config.toml
n_head = 4
activation = "geglu"
positions = "learned"
qk_norm = false
bias = "none"
tie_embeddings = true
lr = 0.0111
grad_clip = 0.5
warmup_steps = 200
final_lr_fraction = 0.05
seq_len = 1024
steps = 7238
MLP neurons of a small language model. Each row is named by its layer, matrix (gate and up: input weights) and neuron, and shows model dimensions 0-95. Each number is 500 + 50 x the weight over its row's rms, rounded and kept within 0 to 999. Numbers have three digits each. A neuron's up and down rows have the sign that makes its largest values positive.
A block is one neuron, or neurons of one layer that tend to fire together. After each block is what it responds to, as a language model described it from the Wikipedia text at the highest values.

L6.gate267:500498493541503506495499443482440493536563408470503543585572506506524417402540587511514442537517501435545457472504515500510448583361552487494517349529458466547423485477452472486557430417537522510553499504598537567529484528516535531546501524573461407558518498509413462508434423460580436473
L6.up267:500492581473490405457420401478495499507491554408465534569522577511540535533548538537499467423481588513540480439472515549565539493522519446478498435499428531548517531510501432473504522437430327474463467536501419502543526579534601447503532519553512551523481460400440468571471474506459464488
L6.gate299:521546538459519523528528479408448568517453426517421455531603631483474429523598456539445537456511502474504405457459524497543473506451547419502575537497493493524444588449452467537485472434463516584607391460561455552412569513499525396462558524541480489491583536448482485431513504529574469472
L6.up299:506473479523498384479440496565542569482542430404478504470502446485574470498532495585482566514491476551571425497515456579411434450476491424591499527453434504560508406469583448526504445524440395499491505366548547572513464502547432602571478461478534520515492589448523459514483550516571546471
Responds to: Predictable word completions

L3.gate67:430492467437486503476549610526491521552483396463457555543572498510574498486480465634662457426566597533465502468562561436580597465560473528506417509536527550409578524469599487489517495587530490529448458524522465472603521568523556457520584499410460487499510568489470492444525535488503511432
L3.up67:479439472518487539580455524536578526444541492475481590403547478470455499561543450506540482455425512533490460504533574454443497395475465600480497564575521511449584453464487552447552584466530465497471496496435395522536499539604472563408518519468471524532576507507496503489454497579441508444
L3.gate271:422593570534470596566409451474509536461477452463446541474483533423461551546625525433555461495530518520413553420460555479440465578454484493507501608551543417503553405523470516526479527488429436547581546451532432456457465467458518481525417501474502571617538567509470421417534518473515388471
L3.up271:435416485469581604456427543407616495572636567447510484478412541518480410503389512575471476528558542445556571458526472519483453573567424513593504600516489473436528439458542493489485599443498442493583490490417404476544580544417490466448417511465405537547494561514477481497533506389481527529
L3.gate429:434475468483500509480541553417504538458628494402529476520533600582588429454525484561418425477542481402468538378484525479512439524475466471470465563524536465523490489540526439462492485568505499552481502534412430464562480575559491471513469573471391502419561524519429549528563459524480559501
L3.up429:544409489504478471461613498524504497504515461497559378483523544534472448532553517457462468521528504461517537403500520429479512523517491396514517552552590471567481427563507470499528524562468510530501451473594573561504462609433477506511437517450495556544497364471452550425483525523530464545
L3.gate563:425476387400564537493427539436498541475494531596495501519478486481457481539531558537521517356504508509550421497482591462558540529466492496476497573574511522441522502505473579618523519528492455461497494572447492508599544507417552475456493500495553429484511416486451549485517436492436524538
L3.up563:537552539564386493456525503514464542483500551565536547490477533409515556436452451512450431562531580553527526531456537526505501534456609507464498532586530519376490462433412413481464588517468478513564452524519455482492496550527521533483561523412533547540564550518448504526477554509495514548
Responds to: Word pieces before continuations

L3.gate55:392443486466540518479538436479537504435493545416528578405428480518523484488488450556538487537597548472586505465395475498553509450505441544549488469505549536495510442545480455515456506432463524598468537505519412550573520467481408552533433490554462523482494573471536517567532506544553507474
L3.up55:494505487497619475487532481557547542420434456507551465498482474406463453507546541515516449456463504502527539532475464494515386407521491465367523531524582560549453504471518508435584454458505553466532447520430497540539512558523454453502513384549439423501558486489527506508442497546501468463
L3.gate184:395523517458487398491492521529493492627524476527529512488489580558544436477434586536478436517516594451531515478511462427508474571526446447424493527512495448534482525451492538553559500524499481518523512491559444518675546488442442465500572456446404550462494442594511487501474541458463486485
L3.up184:503466513550491498451445575490462544535516513593470447465466508502622530475517535443446500492451561461493410484497517513462503508496559467499535482470485416568465579441469477539458539510567561575447516521554517520583502538506443476502532560513420589498508482575484506495449625397480538402
L3.gate461:451545532528548501417521539471532566480544529533505460486430552545492483454551545504484401490571428501612515477521438484557547475538473466406533502550521495463435500402523485440549493454519498477510484486512438569624524447572436448502471381518470496406524494543595494581526553398527561498
L3.up461:588554511552534497446444490572544513479473618387486443544560480426497435413584536485479433521479432457470508595554507535494535559492443411481572462534488455506380532483527451446536469453495561423577483511480518552469484453524533500506541494533532473430458548436553464552474550425465497547
L3.gate660:515521624502489569555422461474513617445448563581419497526494536524487462414489460485540539466417559512501627475571450464495444481489500532398438470516526478464503429458472544484475492461523513507552469543543545532528490553477488444464498447479455496424493511558556545519494539439555562516
L3.up660:562507550543536500508518504497427456436526477578639458598472516580426474373556501578461459483513467518555607656426448544442495616468518434511483469522450509505627531494434485567446530556522485463550520504510508491490451554499544475492417439483506443418476434544588457605500483538443442451
Responds to: Capital name-start fragments

L3.gate42:510556501529580480497534590538428492410483472596494517507496451470578441510494504538443540466516486573555454594462486487567545505518445502458431507496566472526506477500473513470500440545373497477477554481556379647495462464458423580526441484449548482474545547523469470392526484522477428573
L3.up42:462544387400561492458468566561452532450434492486414566431429543453536576409437562552469420496527457592505535484484502517621534493517509509478460490581637512468542524480564475402530424500405427397458544492518454550526473561514491498528531423522525464491526471424497557527573522523558448630
L3.gate139:540474442513554425401440446488432494491496519487460477503431584485485415470504466515448479401596519499520504480499534408537518489493504418539420491563511476460490480445461459495431470552570505541477528525530421435555410537503440489494514557489455546519593458495472400534476488556500628541
L3.up139:575495376522542504432465465465451483503487525503497476454477485451527470416559469488501453473562461483529471606528531484488497495460489490493446419470549521558449493458543353556398454418549383526408509493527460470527459467476487508484508550499394580533593505476530473455468557577540560574
L3.gate393:445532596484481426483554513489514556481476498499512582488614447518485497538496561512454420501548473572547528503489495463457490443493527509456448514518478453520434493536444475485549493527448432614421446535493331451552480562431538490450505460436547381468519507587411534489482494450527576436
L3.up393:527475438570426464497545511512451583490489603456570523548586455524579477468568524439463553484417389578542512552459526528385503579550540609516564579455527424522420523449420467520566451507543435494502488527526463515438500455522504540537469605462544479452504580449494425535444510444593496557
L3.gate640:537515416513551448422491521545542535486382513574497542486427626458426524470421443553489497535523551534536534463446546460554593511470507471497497540563482497434560548447567536390490475510454405529514445547568441467612453491579561445541448503567506492474538460555491538471448482480560620610
L3.up640:555575418557503520446465608537438540491488457505531494535474536566461556470508558554490488417424491542477509488517590531507563486492563513483475581564513434415407526460559434447463447494483417526471459401465449566533561575473475436399532479492528418446600548533530438455511600546521493489
Responds to: Prepositions after verbs

L3.gate336:533473443390488468471502500432496534546490516460539512489523544481571558478484396457543508483654512478518465418471499462526467579519501484421533464436523506486440492436478488595511536508389475543474471526568494421578530538445438469562540496444521505505471445559517424411495504580579533547
L3.up336:505552409539474531496465499528496486547461478440541476512473508522516516457425491439584524518547431434539478490422435527493478584534561498546528518478563416548497441479504433577556493496502466514516519525607533466495488453492442480504507485462525578436462460540543513500484506554614524508
L3.gate420:440532493447449524481456502537448462559443479586485496602530557577583510465498532476481434504563526461501492504533440497585551489508442449469481468482537401409500447419576459470530451410502436557537445511466550511529584453524545455564473449479399549475541487539514479423516515474494538488
L3.up420:488465441565503474404489524533455511540433531621436476526524529591516455525411507501484477409502465384467440506537433504480493502419514516446405550479555397425444488461565522497454588424538522473540481462459456496543521487572516453598528519487582548502480489516484472389580509499556529528
L3.gate491:562433496484587646507600573530558525464433501499434467493506584568533458551494441532544461438522509479472584406468478519534489475460555609534455454443476535533435433479483447456482505451555514525427494530526467515516493540505444540461496472465551548435373531535434446491471430448516532429
L3.up491:487518479479560463489516481521553477516481524488459516475472547495523543507530560547430498478501491526379508539546520578464561456556515537487488628602483520459468550542582529597529469493523476542499496499542593516548477446554547524472496454494570518512574448462446564553527537451444477488
L3.gate577:517550474455478468484493496501395516589476613444528427534436481483550431523501535477535420473576407459492553403508496550533527487566512502413465539471453590453492479396535517593542553502610545530408428543565585525555450493471433484510484469547410516516497502525521462502563385510527498506
L3.up577:458412497490505531502564507513459498526538597399482448531384575543554511481506554527467513435627480415431515388576520507492597579532541511464570554452476434462406537536519492499434595506548526455395407458471499528543493492406472431440448514484546413546469543491554462458545431512475401523
Responds to: Temporal sequence connectives

L8.gate9:484463481489470512563527462474598468560504486551561559599465373450607498517538497566525510476431480508408460578545497563505558518464508509479555580467557464441502510412548537546551446537506510469534510488387540499530490452489460588519492510468509538529490554529467582467543484438483509460
L8.up9:464485476419496448495488528579516511493469527454465566600499578450607541528590451537547502453518534516539505508574412481488557509429524489589568443598511468462481419462534496452507494478465480393534495512481548548540540491379476482380534535499509489496542523438533545439474487506509425521
L8.gate121:407488512546569437523465451412518505594564465395525430622515487504542531505634499451476452539435458455436522468425554436478545549493554533460602490461492606572464493388491470552477486489460543542492472427541492546554535573556459460576592500466479534499534507461488458461533489480526519428
L8.up121:473431545502588449557502558557459430546506537454468405521551599412493542522505480464546464447450549577462434456400587493513552414521499483460514545536520513607503402485451524452514491532450433534499560442462566560535656558490481594578491505553501525478603514463454497474477460466496467458
L8.gate186:500506495516435553511516474510492565579557460483444521514464418548460539462581629496505563458489493486512454480422528529503461528582493486498405478518491458464497553470484475503459491405617557488654517422631504531453516556479505586632582461469451537572469599449504513488497509469470505468
L8.up186:526466517498457479572441418552466535508519513502484521526479513423587560584476502423436443549580548525421410561437549495482550538583477618580540591495478538473447529457589417451457496530487485519449438522563397436549424469498487421501536499528438480512452527508448457442542533489544543384
L8.gate211:392552606472503522541485474438495524479516605425540400499586524520583535456535552393419447504444483421513501525424481486462494521574535594485496448520484425586422488486454579474483423496408442509557505411520446567499449452496514517497469521548553540512409494419560412478530451412522553457
L8.up211:513491470543537552487445482457551511556563564439596418540564640556493482547456480505460474588533464457577445477444481584494495588452530456442467584486499433502494450459518517434480552477574487583501482530467521456591443532472539377460510461465491556543467452515465384428608505416505545451
L8.gate322:515484426557564466426505495490575523462479389385561436555531511514470504572461501472477420494559430415478531462521451507598455489473425488457534474424465533646528455583411467536468550470533488496556564455447619523489488449445463457546523527515495523498523529575506571544537460377513458451
L8.up322:406469566496428422495579483522427501474507425492530425484522505520519513494532496539476532421498437518542491452512565414502528486508507436470435468581472544475525505433522542471566521386403547539479569530508441608583504464451492430663533612456405423562377512541488456611533534522565529440
L8.gate496:469530478447532452551473463566427466490460515440505552530532457486580538553512638435569446521565547462424469421508513525497442551531539511504461541481585444482483372419514536576452580441440529532465554479450575478517570470396551497517561518458514511441473577480562588454580500520522436505
L8.up496:509510460448529451496503492415518513552562515322550477490468446456506538489537516521494480514498505457509426553461631465640473570567537498443576522535507440518409561542551498469559485454552473518455454582527568532594474502422546494532483484518543474513526478494445560480510473488596463597
L8.gate640:423485486597506431426485438495530491412535563448484482597472451570524577538512477492409471491397457490531366408468543491544516538519470423499533486453593526406388391507519568559461457572435505483587496528429467513521499538496482533612533519436433474514503413463453563426580497537501470518
L8.up640:384506440530504499544497513557580540489538502531493487582452534537456498454590505493406534484520482372394526451503589448463562598473522629564455436500582426555483549484553500480480446498462476522537552477466415452511546548474444523477587447487505551441468476517397566517508522488521455477
L8.gate686:497548530412435504418461525500440560462611495494414471507517476470498552549494450556526434578516549420488442548520458395512552540527505529482540491506524453603486524591473524491434500456542479505430490568548599558526554562535580590477565531547392392543528445474480508518465467455547563418
L8.up686:526511476579486427507499596518530511537558499585511502531403505560522501550567541582396502548466473475468421393472548596577518458471508496555474541550557489445538475422597551540542520509513549490475458522426520459541506481444537513445524419507551617460514522573472489504500482493510490529
Responds to: Clause-opening connectives

L8.gate78:508486529537559489573515453466483524464516499379521596541483558491371525574489470501502492472575539472433539448452493546452499463553510478438476476422623467415557500479521557491420515596488449435501461505454565594537602502477467461439471438471410526543484627492513478438480416546497550501
L8.up78:570527405513404440534548485524600577589502453463502467548481595478434507431522432551514524588606497454507509489423632480581477561541418447541520480455534516520427446557523525461525428512430503528463507587529513461506513560533548481433577519529552508525484534532424492471517435401462585496
L8.gate130:499461519468483478500569483489533502542508526533542554568491462447454469537481444513446511352604398524555557507516489511528580432477473413486512517470510466426515495536487512501528460466533543460521568506458603507499541521561498487550484393393494498481485517465536518548487436513521520567
L8.up130:488511495617425539484480452503471399508440518506438495437496494472515491455522480478572550512543559528510498376451603483520590468472508514512408504441495606491520412570555436615433518527463431474487447524464560570435459517524610484557531428425454537506430526574524525477499480553505492622
L8.gate149:545468495529559523477513517483602558540493596487533469612532462435426479493415432553483528584551523455497575546502545540581477463470517623455462556477449434452576534502536439550511478519529558529575567473584435464445375410524574429459500397468479463387639575537497534493440525517501571498
L8.up149:516497503472505486587433421484577570551552451487589455510630550584448518508423387508549529476482502452440534448446506565472526415492566624555509531517470589495445532507484452495474533429516518476558412598453600493434451489501384459529518558526472543422502493425472456380461461508462441486
L8.gate245:461551509514531525522506517592604450424486452471554569569469519448457574459548582520449447460563535558482517445462522457497511502510443543538437479461561465582520442513536499532446389598480479442454404456514574494439467495468528488505516474506583547383447529465476538357433482540445554363
L8.up245:440564523573489493527451589525462552508523571451540499552426555516572581516350561524522429504481430526519437485555475473539556532523538557526508470478477564547559486507497492577575490479435486487542529483491473478464499500444548415422480552457565479468492537489466387523514496664513615522
L8.gate279:460523458555382483459516446468395449436451589571532605513515398602471557477470472573459516479508570433566464561485551508484519535520466465451482496435534363565492448487537593462558505550533471544436420500519443497547516510512571508448434489449521556616485519522475594514514472486496477597
L8.up279:589536527623441562436536488513547525581442478516457485524492492509422466484456508437454523505519593453469508443584463466510469486564521512426440521528567512489487449468537476606498472433425588520479652524625460443426531464507544536457486414424496517504485542406497523437523508526442514589
L8.gate455:522516483487575531460534463465455536513551491478525523485512509569540611547568499487498560535558507461481614528512477547486505440553439463523460451472511556392488498476494610501453485463556488504507477469471506561295528456497506513521536435545522444546529538535480466470602411610493501446
L8.up455:532526558544551573456537425600512495513553527484550462481482520521491608536498519471417568549542564499449569550394477550495541480459520512548401490509502499459401499517414497509564541439432384488493493455530451471515549430512390467502486418475536388489514480549488456410521458571481536491
L8.gate682:520561480528514566543563520486419485573573492509516506479489472542411481537457485449656559538515561476568444403532527479518558439491453482477479574465481365538435528516472525470514558542449501496464487532364490491469607557509556377562526463461560559538479474410406521541613493474473447486
L8.up682:479505557514443465501551494549539639534476403456567451573461545463439504578515501484377478440589479423520540513557455524563532425438513486399405478562536467518479545557458498471451476489511498499472516535432560579517488496513455496486495561534492457481523475510562547575507536476473446507
L8.gate685:470473463563439526443530565473594486575513516493470470457446480500452505557490490575572391477510558554515458506483422442540533530484481394523544438415553480414486474574534609480588439391485458611456555546539459420509528537538434476505597519422474444393532504517504551494477450449517491440
L8.up685:554517424459483476500447440512483485523501562580481525461456537599535507572546495536583526508530582510578584534420497442456456519528537451471484389391519380483459512440568531452515505498474491485481537464526604550490577495438516538494490491505514469429443583449445483396560435625586481449
Responds to: Prepositions after participles

L6.gate201:533458538471443458559558442427475474566443586487537545494484487522506513493490452512503524550558528461559532434523409404522472425533511458497553425509518569463528440610615394492646542497447455528467529478527513528473492598489492580512568478553432444472476472518463540498406505444500488517
L6.up201:553545460455530442489450420485596493520589511455506510522469481532507464554537498494491551498494642471426546492508490477506442537552468402519482520479543402362534528511530435466531568468560492562556517452474559505468572494490477529514447452485406508463465458499475492515497550580484581434
L6.gate703:510616478425482519579504566481521563525502512432476530512458446528466522530546503520511529507507549498578473467550476547537498497444558517515488447462606474562478516590493497505499457488450422487455481607501558561618535532457562522478469500549526446400468505582517578529447486423404538486
L6.up703:509468480501490384558516483469476544542474481486460458562566484580485470438447522502490442521382525486607520512479549512505497522490500535568454527491481464499429416552401524573497455513513459511456510546486436590615451427532500453559452443515574508488567421477498458535502570572563457545
Responds to: Prepositions after verbs

L8.gate69:430456466468578494578549577513530552515548512622474492573391487536516447422565507416532543500460487420444458481500485478565577548503486472504534556527477471624457461516543426617492444523569418518491457518527486495488533434488477499411448507465454393517477449446614611522517522525551360526
L8.up69:537491528497549592525568534554531502512464582489424541620487504534515519458439509528550519509595434531458487446449490514491463559542404531484401564431525517505475424541472500450533484422484476495531492573475472579392463485539514519467479525501483510428565613470506513468449462435566481525
L8.gate73:427536554380624474556437543486485621538452535430566474510538495456511564489426556495434464586508461451519416520433505562472492485534466552527502492451541490544488472508542501478487520582458478561491459479498451593597409565505516501468453508506436532411396534419552544460438456537522528529
L8.up73:488570474469502629442455483466473500450484495589564524481530561590532526458571556497450517597517568484505459445521525432443547539537456485477485574463515444493488521432391416483518497465483570465503470499459499485494424425508466540689489427433541509481429541452493560426603491526414555515
L8.gate74:513441463514505507425434540487455521522454457492383630517484474456472397519426481509424472498526523611521509536523531489450536423481491533482574446454559531632523549594466521511531542516434443488495545519507498481491483452525494483598568573495493358488508596474499487422511501555556400501
L8.up74:480565484561566530467588511585374490494478546548482531505493505538470453373471549435514538661502495520526471455551496460539487572530537524531443432560480620509515541538515482387474443443469579555547568493549580416498572477482489507425470422498452575464461528451510556531509472482529537445
L8.gate159:527515490540575531543509460468544534473433500490471510527388474506421431493542470592421498405496419513515493509533575451487600475508516512464456576475537544501548517505554391457434519509531543584457510569513548498484463577534448442610542410515485490405503564585469522545469569518603543593
L8.up159:481543519494539432488442458475604488676511494525474445542447416505450416448514557508464500450579485563415534591543466503466550499515445505505419485456488541551504544513517431552433496520449448485482493619545440479503404507556552510530486473559510480515586651660460543575542473466547560608
L8.gate175:467566458527513533481462456534443592380528512490543474568413464482555449503445582529457545482526595498496482537521521456420489568524516560479443507367451479585485491516530451474516525573518487536437535466456524475538511516499467477548686457521469574560412481557536616481513526631420522507
L8.up175:508530385516506473548565536535514426667431476478510431538524448493560471488486481572511466511434604431469452506541468445502499630512454508524539546511427494556538418502457607511461466450457428520380446601505496533503408525468502524527405452454403578502459526569569574543509487548551541479
L8.gate421:518419374495503556482445468510485519425493505485518499578543471418496525449518445549470443515491521476485510530440468349588507477516501470589551479489568449539494471492557465548518475457449556480567474543574645463479527579463449528520546478465557631479489465550541518470488404532497589536
L8.up421:593480484528512566530519461559560485382537554456431434481477404468626467492463481461471531331443479426543477517487520480574527644568445493549556492534533566504462550547527441530490550616514493483502493458493531421358517554575610545490461439571495546448521594502462581494428482488529433527
L8.gate452:552474491535469425448461489481476502455506564457522569544481454464476497527483502495478439422536389360490434584450563511556517544580462545579521532453404453512459485518542496472574495476499480563455485515484544467542498424444449396499538474560486365480518488553536625505470467460571463466
L8.up452:551533444580494581522578510470497490543436496449481535436404429509504498488454490407499493495613526492496462433629378591477480555613515500479440455453546530499446440512514480505538429563497505512467457516582478470489525452525567511517422516494497575419570501421476518556528472591443500495
L8.gate644:483591513585570526468492489575506521486509581437520543489535531481431576441435514501459549579541548470462524431504474565474515570495501487478534487452540585565457471590495458580551510485446467540503425468478452574508500600533460449423482447425545519443509589449453559464484456478489517541
L8.up644:516453475451483450506493444491474523444455450511506454481449424565496500438513505519485532468439455485545560463574564453410501489627511494425587495475516558517436564481563481546468497541537481505458477542534506518470508446489515444575475463433491526420455510454579449441470467476377616589
Responds to: Verb after subject

L8.gate54:473507429552438535468530510457412524510516542484518411582604413535623603514499550520519534500481491448590470487589503530593475487494489459550467550500489547520511525475499493584541504534385433529471538551451545439495439524563553518434465477466507480490479478515446597518546556471446489561
L8.up54:444430467397482471572532435543434502487471466521487369546479544596513495486463546497594527455550555532466525459585527442566432496428524480490414460524513439530446439471556491489517574579439551588480488429457446524498490472359527533513457519506457578507449525481529471476571543500544486477
L8.gate198:594539531468544530451448544492530530557433579496439534540527469533504516543528466476544514476530524475467481422464419604503510575484478464454451433513520445482492418356514538510517565505429406511536539611506500522564410430549548477433428482483477467430566567503503491456509477530547466557
L8.up198:586512469472531522538433564588552521370470479451453510546422512509423431456475483487507568466567532502579502566491486587404549625520463511496504447485532507518457423517514467521399477483506512503515509589533465526502519493409385438462382502530482566492568448505517468568507520472514598517
L8.gate225:454463486547545576521520490385434472477610450443484471540379517479436512502492459548440510530556490441546492500521525538530507518544422461489446441490545489477521504438554500468432451478431490519492429481573474554503442451497428437517438479460525471475445491591466465549597437526558587531
L8.up225:503434419538514496435526471530500601401555478447485425594458450467583624582418458535497485460530503533465545478497579501499453573492470474556484414394492563464521521405553509573481486511500545489536507530483571448480500539367510519504564522443507486480573573469449464530640528564468481433
L8.gate303:523489513618457507442529509638538536490524544475463456521479479537502470462512542643493505471512475416487499444445509570515462527518511536421481537553378474492514519467548540519474438498430517435432545497529511502529529478454451510455531449502597540434489461538500499475502547450558547581
L8.up303:447531452499468523497429509512514458435472510479449478531523482502469579540524464519536494473522489518485416508469535537525457517567491496477391475484568480495503433494471499476456496444478412465578503498514452535540407555638439469390567461481436463511490473563456538547605497484614437547
L8.gate355:488404511465590496503538522586483492570511470534434497476471483505488474539469533633485469446555480521548521534563492477502445531483509481451460427553482510517524496383364456507438470480498637488498474489536495456464538465484487451449497544552472510573390511548547450484521471398467493448
L8.up355:560476535472531496481501628521489566492488472451512492497460548418501554444450406452534480389604509586446487445436540505511533533420454509493446350510539404532528413555502471331504470586512539619442496410476466478526547500572486468521478478482437486461521510470537561409473486475473540565
L8.gate484:483499579525450514517500524467437446517454500598440562493545511522554482590472458484471517507485435441507483615503445441505361451537505471440442439558474423552467400545491534465479455484527504566434544509475499631525536497564610553499477442521492415542487500457498527503540517545496461527
L8.up484:462600438575467545501420347497542594488534508447612493474541479583460457538557499482494483499489501478515477466456494526471550506483458518544485534552470477526461411540469460552546560483591516487505467459462493484511522529563499480511498417500531546461529551419404487534531531471507450500
L8.gate486:543404482476528480525432374535527608560527549426483480554522494510475568498539494535488546450446505404425518502518498465467464531535491508447424458443532582501429523499465541573526427579559460481550443553579540406538556469446409552620504520455459441467497428500524456510520540559582474501
L8.up486:592455464473473524466521482491384464473455495479509496588488441459568496528450483566568517518580388444551473478568428601455483552398482512501478507492476470469566504501551531413474517490513486693562460537553470409398473490517479446547564461486522486491504513554518471471496456537459588480
L8.gate563:463416519516463537507586608445465517485522377507489450577508594476533444513519428518521560613540471576450519553570486423555496519475480570470448434499471459523491577478521414426589521505525470520528500495445513450473489476432415555495592486514444473518519510567493492475510474451528510555
L8.up563:638477465537548534428517539477399552550490439456532462575507519441536553464443479509553472527571584523517545490509443472496543416451498579521525606552521413466457477462442547533520535415522578506484518439531490496519453515502460541526535490458573416489511499435562514475381503432456522475
Responds to: Mid-word fragments, esp. "according"

L6.gate166:509462508436573538476569458461478532487517490404456513530410454395583465490470523503508476576503565473535467478509435476502538433464488445498556520564433502392559480457509555498470413480519433498541526630591448516549576573516530534553526504517439472444533448502516465475468454492458533505
L6.up166:531503518482561438489503473441514553459427535529425611449397598492540501568545514553573445557471540506497379421494456552450556527556436447490520519493484519491457458528630545503534434379523494472525485461542491586511541517468421511459459511438506570441448473523487492453500474474502528536
L6.gate622:526462444534536522521408526494455552416443574572474522551469456546582450400457531494473467531606544541473522533551475560532468554511465458478495529518458508515517375472529522491491483482417525520501583495539486571536488503418457441521495467377452464460469428426506492569514480567479543460
L6.up622:421506541513447436527499529510564459487481560531442452571482556513570510493555513542458559468540498426464498509579436420483487518479451493401586433402571495481517548462552475522566516401434456491451485419525485471507509586530472526445573517483445560598463510523534460592554582510509550488
Responds to: Word-initial capital M

L6.gate152:434455453552549463465505516484523533542506530574603516518473580472516531461499521508545644558500488565542545553447534500527570510438438515580541588548568416476552488458414523593489470580462422495534441504462505562447479424585469492506367512509492515458574578475501608379518460499461551493
L6.up152:546556465416561469457467476400613496512434590540509488495421453502539531418537438524456483497423494621520392496467527462523500481439493538541475569494467517493490488495488489478440473507537464473452501519499517471454540427542503512542469448515469518387447489541454486455531450587466540554
L6.gate303:445498543456504470481539552525480525505505504450452498575440453507550486558448445452474454549507432540409530533483466462505486646534477567438521483506551572463455447534557532499494513543532455551525519507553524462472495559454450460447474519502563530514450484587620402564435436443654540438
L6.up303:472534501581520429554450550442384501457464489428418423403521468498580486408527437538499513522510505418417474517479430562527436523492460503588518481523586493428515482475556520516507576531527344461507486505471503487447605418479552503600417485531442577496533459480492495370508517491432545546
Responds to: Copulas after noun subjects